config.toml
norm_place = "pre"
bias = "none"
lr = 0.000509
MLP neurons of a small language model. Each row is named by its layer, matrix (gate and up: input weights) and neuron, and shows model dimensions 368-495. Each number is 128 + 24 x the weight over its row's rms, rounded and kept within 0 to 255. Numbers have three digits each. A neuron's up and down rows have the sign that makes its largest values positive.
After each neuron's rows, "fires in" lists the words (lower case) most often at its 100 highest values on Wikipedia text that the model never trained on.

L5.gate1862:163168115115149125122124108111140106160184094114184106185099123121142145143135139115108148135127124152056143128160127163142158100114139144123114112146116092172150122124095092102166143181118172117133148115076099162121123147129115158119136128129134128101122126142089121117124129145124129130114147124129123102120081096116159132115146108131102128087074135113112129119126139131112110139123
L5.up1862:135129157143140155131147163102087105122137141121152128150112063106162099122129133111104149138144149119119116134146163112095108171111152128137147085111117134157144131183153123105138141091128086136147127150141117137099141133123076112166082135133135133122111108134108100090132141129136174159115106111111117133102130110125143128097128138098106138118130168119142092145149150099107111121080
fires in: "in", "by"

L5.gate1751:120100142154084122130168094132129120119104113148142115125166156106097154166131128162122111099144128132127128152101131133098149142099120159110143110114161081156107129132114134098110158129132063082147142106120138152112107134146161121146074095149096127147105171150140146142157100122113169115119123109123110128139122167090157078091117116100174166118069122098165120176173145169103145120167
L5.up1751:107092119092128097140138135156143129098117097127157109102124104114136148128133140141118130134136119111154143121112143154101087102115135150171154123121089107126141168144133130107126110083168142166140147125128089123115187149148130140084124096197161146117140168132192122157169094123139151102125146112161175114163141127122173139157140150131103148150130147144121105123125100115129133080129
fires in: "to"

L5.gate480:125120143126136127146144120115085132129138136096138127097085141085130086139133106128099125132140112111091120150126135118117125145086132118171110124115123148088136115122120142118087144142139150138160125144133146164149111109127108141144147077121177111148093092131156140136074083108155110137096127117135115117130119125142115129105093087140132131175146117116093134106163113133133137108163
L5.up480:143161098151157114140141148143139106087098157105138135080142118156166154151146137141113150129175119137114098163151130115100127131105111130111110107116150124124121146106140113140133137112133109124113098173141129112147146122093127108111132133088097142097188145123188124124121111121229106107112141096132166107127107143132138102104164117125094156172168116137089140118100133125123134132153
fires in: "and", "at"

L5.gate259:099094105118145136121173109144143196154150129095089126129127137110084127131127133169124101118087160131112085108140157158148135124176159137138152105127122139109119110142124115085124095109129122092133158182163115130146105141089129125145137137130141119143162124117151134111128173133124124094072073125133119138135106135125113118091061058168100092135121117122166096153115152114162112161109
L5.up259:146147124150141136116148182153174150154137165107144090154145139140158134124145142122138074148136155153153128095136174192166132085107102131123082156123153154173120130115109120134149083146150152122105089125129136116128130088118154091108157139132138168138094140104113134157108131143113105129115091138132120049169077123132104112118136184126125130075162096154141108137127136102131090149132
fires in: "was", "s", "also", "not", "is"

L5.gate1497:148119086125141139148124191167072139121129144055099075157190171147161107113110158141081149156133147141099141124168144154135138141135091172129147133180155145134147151122106118115135103131155122130099161135106145120119148111093093089119079117114135108149072140110055107114112114135158132121124111121112116131172099143144151148137137114120137095108110095145145143122082129145130124106078
L5.up1497:131124106115119153108112141117076117108154117116159093162086161135116092121129125194065143193149138136109127116199164161141133130146066093110111085143121173130109105116128090119146144099137148117119153158126131115103172123106125161153071149122168130112144145112115106145107125098133140118146153140118148168145093163133127118129166147146129124137136101115160135122130155130132102132101
fires in: "of", "for", "to", "from"

L5.gate1438:137129143156154106130100136102094139099164116136122099136114098162142116123123139128135136107151119150101111139145152141101147084127121150131153108146132121110122115121136093113103114123135101192152140127147134103101126142125139148137121102127134142136102152158114163103117102156152117138119167140123132125117117145109127129095137120117136126142121103091114138148148079121125117161118
L5.up1438:106108108150183115087136127152102166124115124128164127105129116100125148099127065159168102053114151114094144136144122084108161152098119129159144115114120128138122169143145145154131134156154122109151110107176121131100076151154122129176133169157111170127139171150159135142151122163140128091134123132126119131112183070110118106134112131129152098090141098115147111129086122091058115127145
fires in: "a", "an", "next", "most", "time"

L5.gate1158:079130125134146092147132127125113099157141135116193147139123172106145136094110152153145149113138119151073129117122137127149144133120127137177166101123120179146156124146132142137144124134124166163099117129129133141138143110140114102104135125141096116128112092153143144117116118181125148099109174116121158120136140108122128072088116095111148135165120146104111128135111129149096159127104
L5.up1158:106087134182131133110121092128115143079106116175133134090168111121108095107152167117118116133150130143101136168139138140091092136083108145124156131099145088159113122095106122094112080173167086136139101155109122143119128109128118118135157098156110143133166126125132165127082156135136120114091144129113096060101135147125143118116154135154138119132160138132106085172110100134101129172098
fires in: "he", "she", "also", "served"

L5.gate1149:145105151152138110085107125114088172130110149090172128092138193102103130080100111092129132086139114148147174114154141149125126125064145074142178155140133094148142167144129097105134099128120133120131159167098111117129093124154132143073151114164128146157122121095162140121117100141113142144111108113107128143114124112141145149110085149080125116113126120130106126150154139132119064116146
L5.up1149:113187140126131111101146073084144151150165127136135127140129100139113106154165125152142092124116153147101107156148084106129130083124129133088130157095141129110138114114128117112102087161149135115125142144111130101192146142082090102163143128154092153134142152114149101101109161137107141125135132094173158099100166097108132130120162086113138176164136114164147114138155124127104112132154
fires in: "which", "that", "who"

L5.gate597:147146150152175117108137100162059127121111121097119114120139130133135099108135104114119106139110147124123126121133105153127159174107173148133131158131120117161115157141115104109075115125119117126090139129124106167133091117125116141168118104136108138102145148114122113107104124124125109121127100154124163168144111118117131117112122137123155116135131104140180135113129146137136115143164
L5.up597:095155104108131149069114163157068125105180107152118135112085115147132142124155117091133159167166115112104131158130111162134123118120174122124162163149141108153130115116137111113134179163083134124124149122142100116137119133086127092140100164150172114148098103108105093078138120131080105170104132138162158119081094107130126097109109135121093143135116102132135136163134174092126070135123
fires in: "was", "is", "s", "as", "it", "a"

L5.gate1633:112116156099120109117184167122127107083118150113113121059147154111123155098138105137126127080130167107157171124108126129105168172070106134140145126122121125077120130131092167112153130116142127128114147139111136117085141107152159108122081107151149119107109147143109133105130110146134150155106096118169085168135167112121137142116135081135132153079130127121132132154118161135108161132147
L5.up1633:121124113152107102088136131117127102137120107111123097096134123116138128135110159148131093064131125118103130144129129134111113114132107145180122134133114121076141129106148130118128100131142107159134121133124106122092127151164143143141136125108129150126105121162081124135103150100149142133100090103158076131097167111161096093114166139161123174106148154149117148106134147133159146137097
fires in: "to", "of", "from"

L5.gate1386:105114113111115116128094151122151137094131099166150109086115149089133137098157157119130125126147112120083124108109115078102119128126121117120140160120127122142138149164160151088154151191088132080128087116099150170141125115181127106119144111122131129146114132093123133119111145181131144130119098109144114101140125103110097133107123115132094111110135104140143137130090171082081106134162
L5.up1386:139145097122089135099119166133136097153146117114132188118129132122157073122165150120151161142083118098106141125120093122157147132137146158138086158171132101149067110099129163133156136164123133091110122102152138121210108107117133079110129095156130175118147127121110144121117108106166178146140132138149135122146143125134123117140120104145106126147103107133072125164093124121118131115124
fires in: "which", "show", "area", "territory", "archdeaconry", "series"

L5.gate1295:110101110133191111095140090119124163082110120111111105121131142131062116134133103141113113179106132109105128109130151134155153120158144110129175099126154156148121135163094141099128094168112151129115126120134173177124091122116125111118135104111095160097163150100139139133060140142114173125116143112137123126132112143137131133138168092098126113147119125135100132075101112148091100143162
L5.up1295:152169130139102107108140134143095115164105146105133109103151115143129148136094118142157127093137124122129159085108171144143128122091117113144150135135131152109174170132104144121112173130132112090121143121121114177142125152111139156124136150152082166150091099147106116101131118163174170126119135132159117131108168122073124093108126132135150123121141159103147130135073102095132108111119
fires in: "which", "it", "its", "with", "the"

L5.gate1205:102112141114095128167134167134128135164138145152121137160149077125153097115143132143159136136158155141146132145134145169113116126144133133138121130119126107095097132137192144118141121161171086112091145109142085111141080118141141148120115083142144135115133123129140129104174069148133134134098161099091115118131127049106104136123118109154120155144119104128132161123148126103090109142133
L5.up1205:118097152170126130154132140172125118074163092113113116107133179113135111115073114132131143127086124136092139153153155157104099122109131087129169074115104135117130132153113145146125141147115141133085127108144138133138133121137118119095115166101151139129134157116193152130141117176107118082099140154094084144137086175094108135142140142102078089122093115132158109149118141130136107146133
fires in: "and", "a", "his", "temple", "isolated"

L5.gate1532:133120147087157150135118094108121159125115132138125116116112122107089112109137138139114114129144114137110138158081125129094139143137097128124135099148122150135140139084095115163148128153144103186147087108138111127105148140111132151129093172112141155086098143102140085136147139107094166163096126137111143111153157113108124113076159099092115134128116183164102097111117164107139180142122
L5.up1532:100145107096116123104130103150134132124106085119158146109142098110143157140073125153144129168155135127130123094132135102122143103094099119142094120113095128105119137115107099085085108140128145159139133162165141147151141113110105118127112162157108134085116112097140167123143144093145119110136139133139121111140128116102163109109141136143113119150126142117117115098121120093142131105144
fires in: "of", "in", "at"

L5.gate1984:089122116124109115085106134184134116112123161093119129108120162106143120127076127117134125127115150139120144133157103088144115178156177155149140140125124119128113141139156142127156129154098143104095144123144143121096088128093117153136126168142104124151107101096103161079094110175141125152130125080129086113088066123142126123108153152142187079107111109227089113158119153112123161139114
L5.up1984:123123079095124103104123107128097161101127098145140115099118120103137116133081137149108144130117147129138099156083137071144128158128152136162142095091112170118170134122135135144109133099113120111108140157149150165154122137150125141119132109072131124190157102144139108134114120155163175107158133101140147097168124167114079135142111140112138078138133129131118140135125105147102120163112
fires in: "high", "house", "school", "park", "is"

L5.gate542:125105123152110083121132131136109132111148119144136153131179113101107114140161144128133121171141099131069152137100156123139113124075146105121145141123149139137115127150120135138101075151181136096124132139145128163149108143117138111127131127132114125154137133108145124093113110132111169108070138119141099108125163104084094099111125092166111151131123153171126146167145120158133120170131
L5.up542:132109109192117134142125112115153133142152152131063121171106105147141102148112157141143041145125095170123123131135155134158121109108118132120119122105146134106161131131123142146115125086116117125130142127133118120130115132131096139111163160135137099161119120128118133130111122116112151152120150131127153121112132115149128144122159128112118158156121110123145126120121098129128116097117
fires in: "it", "there", "they", "he"

L5.gate1362:179147121161161102126123133113111128138153118087081129099130121115159115076120133136158098112118151125127151142128081143159135147096171125131148125140082105130143149167134113141151125111131143111132176094130103122121134101141150122145117095105128102133137125108141149143101130122152158094100107115114127126110132125109123113088123125110133125109175118144032101147108099127125158118153
L5.up1362:089138098172124122111187148135117118081153158123111121151124140126108144156160139107079095067106159170103122140163128172114131093139082160094131128129115182152115149106094120101119087147115087156106109114099127092144100163131134133132144149126113106129115144160142053120123114158091124111104069128117127095144159119134139086148134119117185111139081140143125097130105129137115104110107
fires in: "of"

L5.gate938:143149166142104112142148135156108087127125127104115116146101110082103108128138115142145126097117169155085150148112158117138131133132134152100133106139109097142131129155119148128111140152134131096097107108130154140154105133138119117082113114144151125084097126111119116109116144136127163127119112096125172085151148083120158143085139122130116147132141083103088154116103078123102124135128
L5.up938:136101152142140112127112093168122185103082119104130113177115150126122075171083130158131159144120145125127119132124125139110125085093136135079164118125107104165120152128093155117127121151097122147127148157130158112139085131162111098148156152124111107122115170111149151166135117142114123111132115109123158138084090127145119104148100140132128186162129069141109153105102105122122117107183
fires in: "an", "anomia", "978"

L5.gate1765:144105123184169106116169089162138125073119113105110112121164118129100089134146116140128037154102180124132088146133093146098161084155152153110149121182111174146158107124159099120146109133177114120131097125134078107120089117168121158129093135144130139145132175085132140125089099091126140131105109120121164142159144119096137106091126109081152143148152127141149131156118094141091173148134
L5.up1765:140108141109135113136102114092114155113178096139145106115091134149101083102144105134087135137117080137154111129132123158144125091172144138136169088121157101128125111102141159116167095149157112101113121162102132067134122133110153155181149113123182132136139111103121129146106077144132167124142111138127148114142145162158133159150107140146138107188142139131121134115172141117106147109202
fires in: "of", "years", "days", "km", "months", "only"

L5.gate1308:102122176107117088135155128157135116115109119142130120117123117141102156089151130141166127117103139140153107162123104121103101107152150098148145145150124123131185135118134144142109130085125154165115131137131115184111124146138152114117132139159140141134114101105176104081140124138142151153148124114151151132129159140148096154149120107083111147140134122133116155155133177110124101123132
L5.up1308:133131089159162106080107129153110126110105121102095131138110127108104079116148105132110107120118128114141143156166141122123146148141120157113151141096137161129119150110067136127122090141125133110100179144155153144158101152151105118164163068125140069125175164107137124142171121141128117135127123126086081133149133127129138136129124170127125163139126117111131141067117082122129105152145
fires in: "he", "it", "who", "which", "she"

L5.gate1714:106137089156153112139151131159141089054140129125084141111153126109139141117125126124126074165131138123091120103152137156118096119127169122111126111115116165141135169146133084153123120131136138120098168138134135109120109142097133091091130152128099117153131073104114125074133132168130117126129166108144128077127102136113108149092187146144121147130129143145117096169139159108130092175127
L5.up1714:147140140097142128098142138100160154119111126133104162123122134134172139158104129137113119175139154120126131139099132109101166128099160147135090090113125116132156135168130156131097159096100137115119158132166134118119127169126126121176132133109100126193165121127128125116124141156122122141125113124105147124158109131123080165141178183118115141133158159140134145139153173080130124173128
fires in: "school", "high", "mosque", "temple"

L5.gate34:107171128094133093138140160186135114142170139084172127161118098106129096094141150160140095148123124150154162123125158115209124135057115133157140147144101115084124105142125152148152129142150159070161110107150139130099125117105149121088105139151111159128099106124147104139087096092131104129121137127155176139153085108186132116115107109136112126116138126097106142138106114113144141155149
L5.up34:073145158096094151068150133130116103142128127118119120098153121132090110100149126138156130123111133079132133124182105134133094162129153115149124108128109096137103112139151112146145155130114143097109124126122150137128113152115141141131100124092121145160098100087136089084131188132120192152102130116171130126126176115115114094124133166120114147111173114124166146161122090120113095108103
fires in: "i", "has", "have", "is", "to"

L5.gate1076:140103102116120132136154074116095101125085131150107137101158125149079147147101109159150108094122114103133079132116079150156167111099146076101149111142124112126126126186145136110116125117123132137127155129151109114174200123093176137096110114115123141108150132152159094116147168153098144116153191135166080137134158145110088105150107106154118102117140126147150110172151149113131069135130
L5.up1076:136100128115119124125137147114123100132116116118171103147120136128119109114098151129125084118149136113096123114108144102154153129120099122138146138133103134168154113105123093099067112113128080132172123169112145130112133150126156104056144102115101121145074097167109130173154132146095125133070134125158130108088121146091128096146147151107128166086118132151144076158132120128076149112121
fires in: "and", "is", "was", "released", "created", "also"

L5.gate1390:111144128118115117117101133132067111074119124134108116141125163147134158111161127095081156159104156106130130141093128138111130117167099136124142143110124168119109094164082135128096096106185130110110133111146118129133129173109134127144130075128126105154092100122124097124118102078099155108150148118159124105109152137183126125146124121119160156126096144137104102137154179144117112123074
L5.up1390:112169105141107143137140121112120110165167144115122111127108129068134096077112126172119145167164119125108113117125113122150073131106140128129131141141131102148123104160131123132141152178142098168171133124111122119153149120132134096056136145108144140128139124145125152076100091136144143139087113138117111157112172120082153074138163174122142146154125130121136157153158162110143124137095
fires in: "from", "after", "of"

L5.gate1871:089139118163148109094150121130152147139142088136089117091124151146108130092126102131137140137135120124093143123173141153107070070117079111169144159141170142141142120149109139150080126155087190114134110124133121160155124139115121127078122099127118144154098131098103137109157122134121091140130143082113119129123132109131110131111112174121105174147135094132124124124142167105117074152143
L5.up1871:115131116116111091104122143144106131100164120111130121086157143091117117116173101140146113079125142145103129141127136175170132123143171114150154159110123142118171119078126162147167157147128150105118135122169122132177112160084130123172091074169099127136153142121125125109095114141112138118117117114156126112093102131136141112147145099175145109117077120131158121136141099119150139125104
fires in: "it", "which", "can", "been", "could"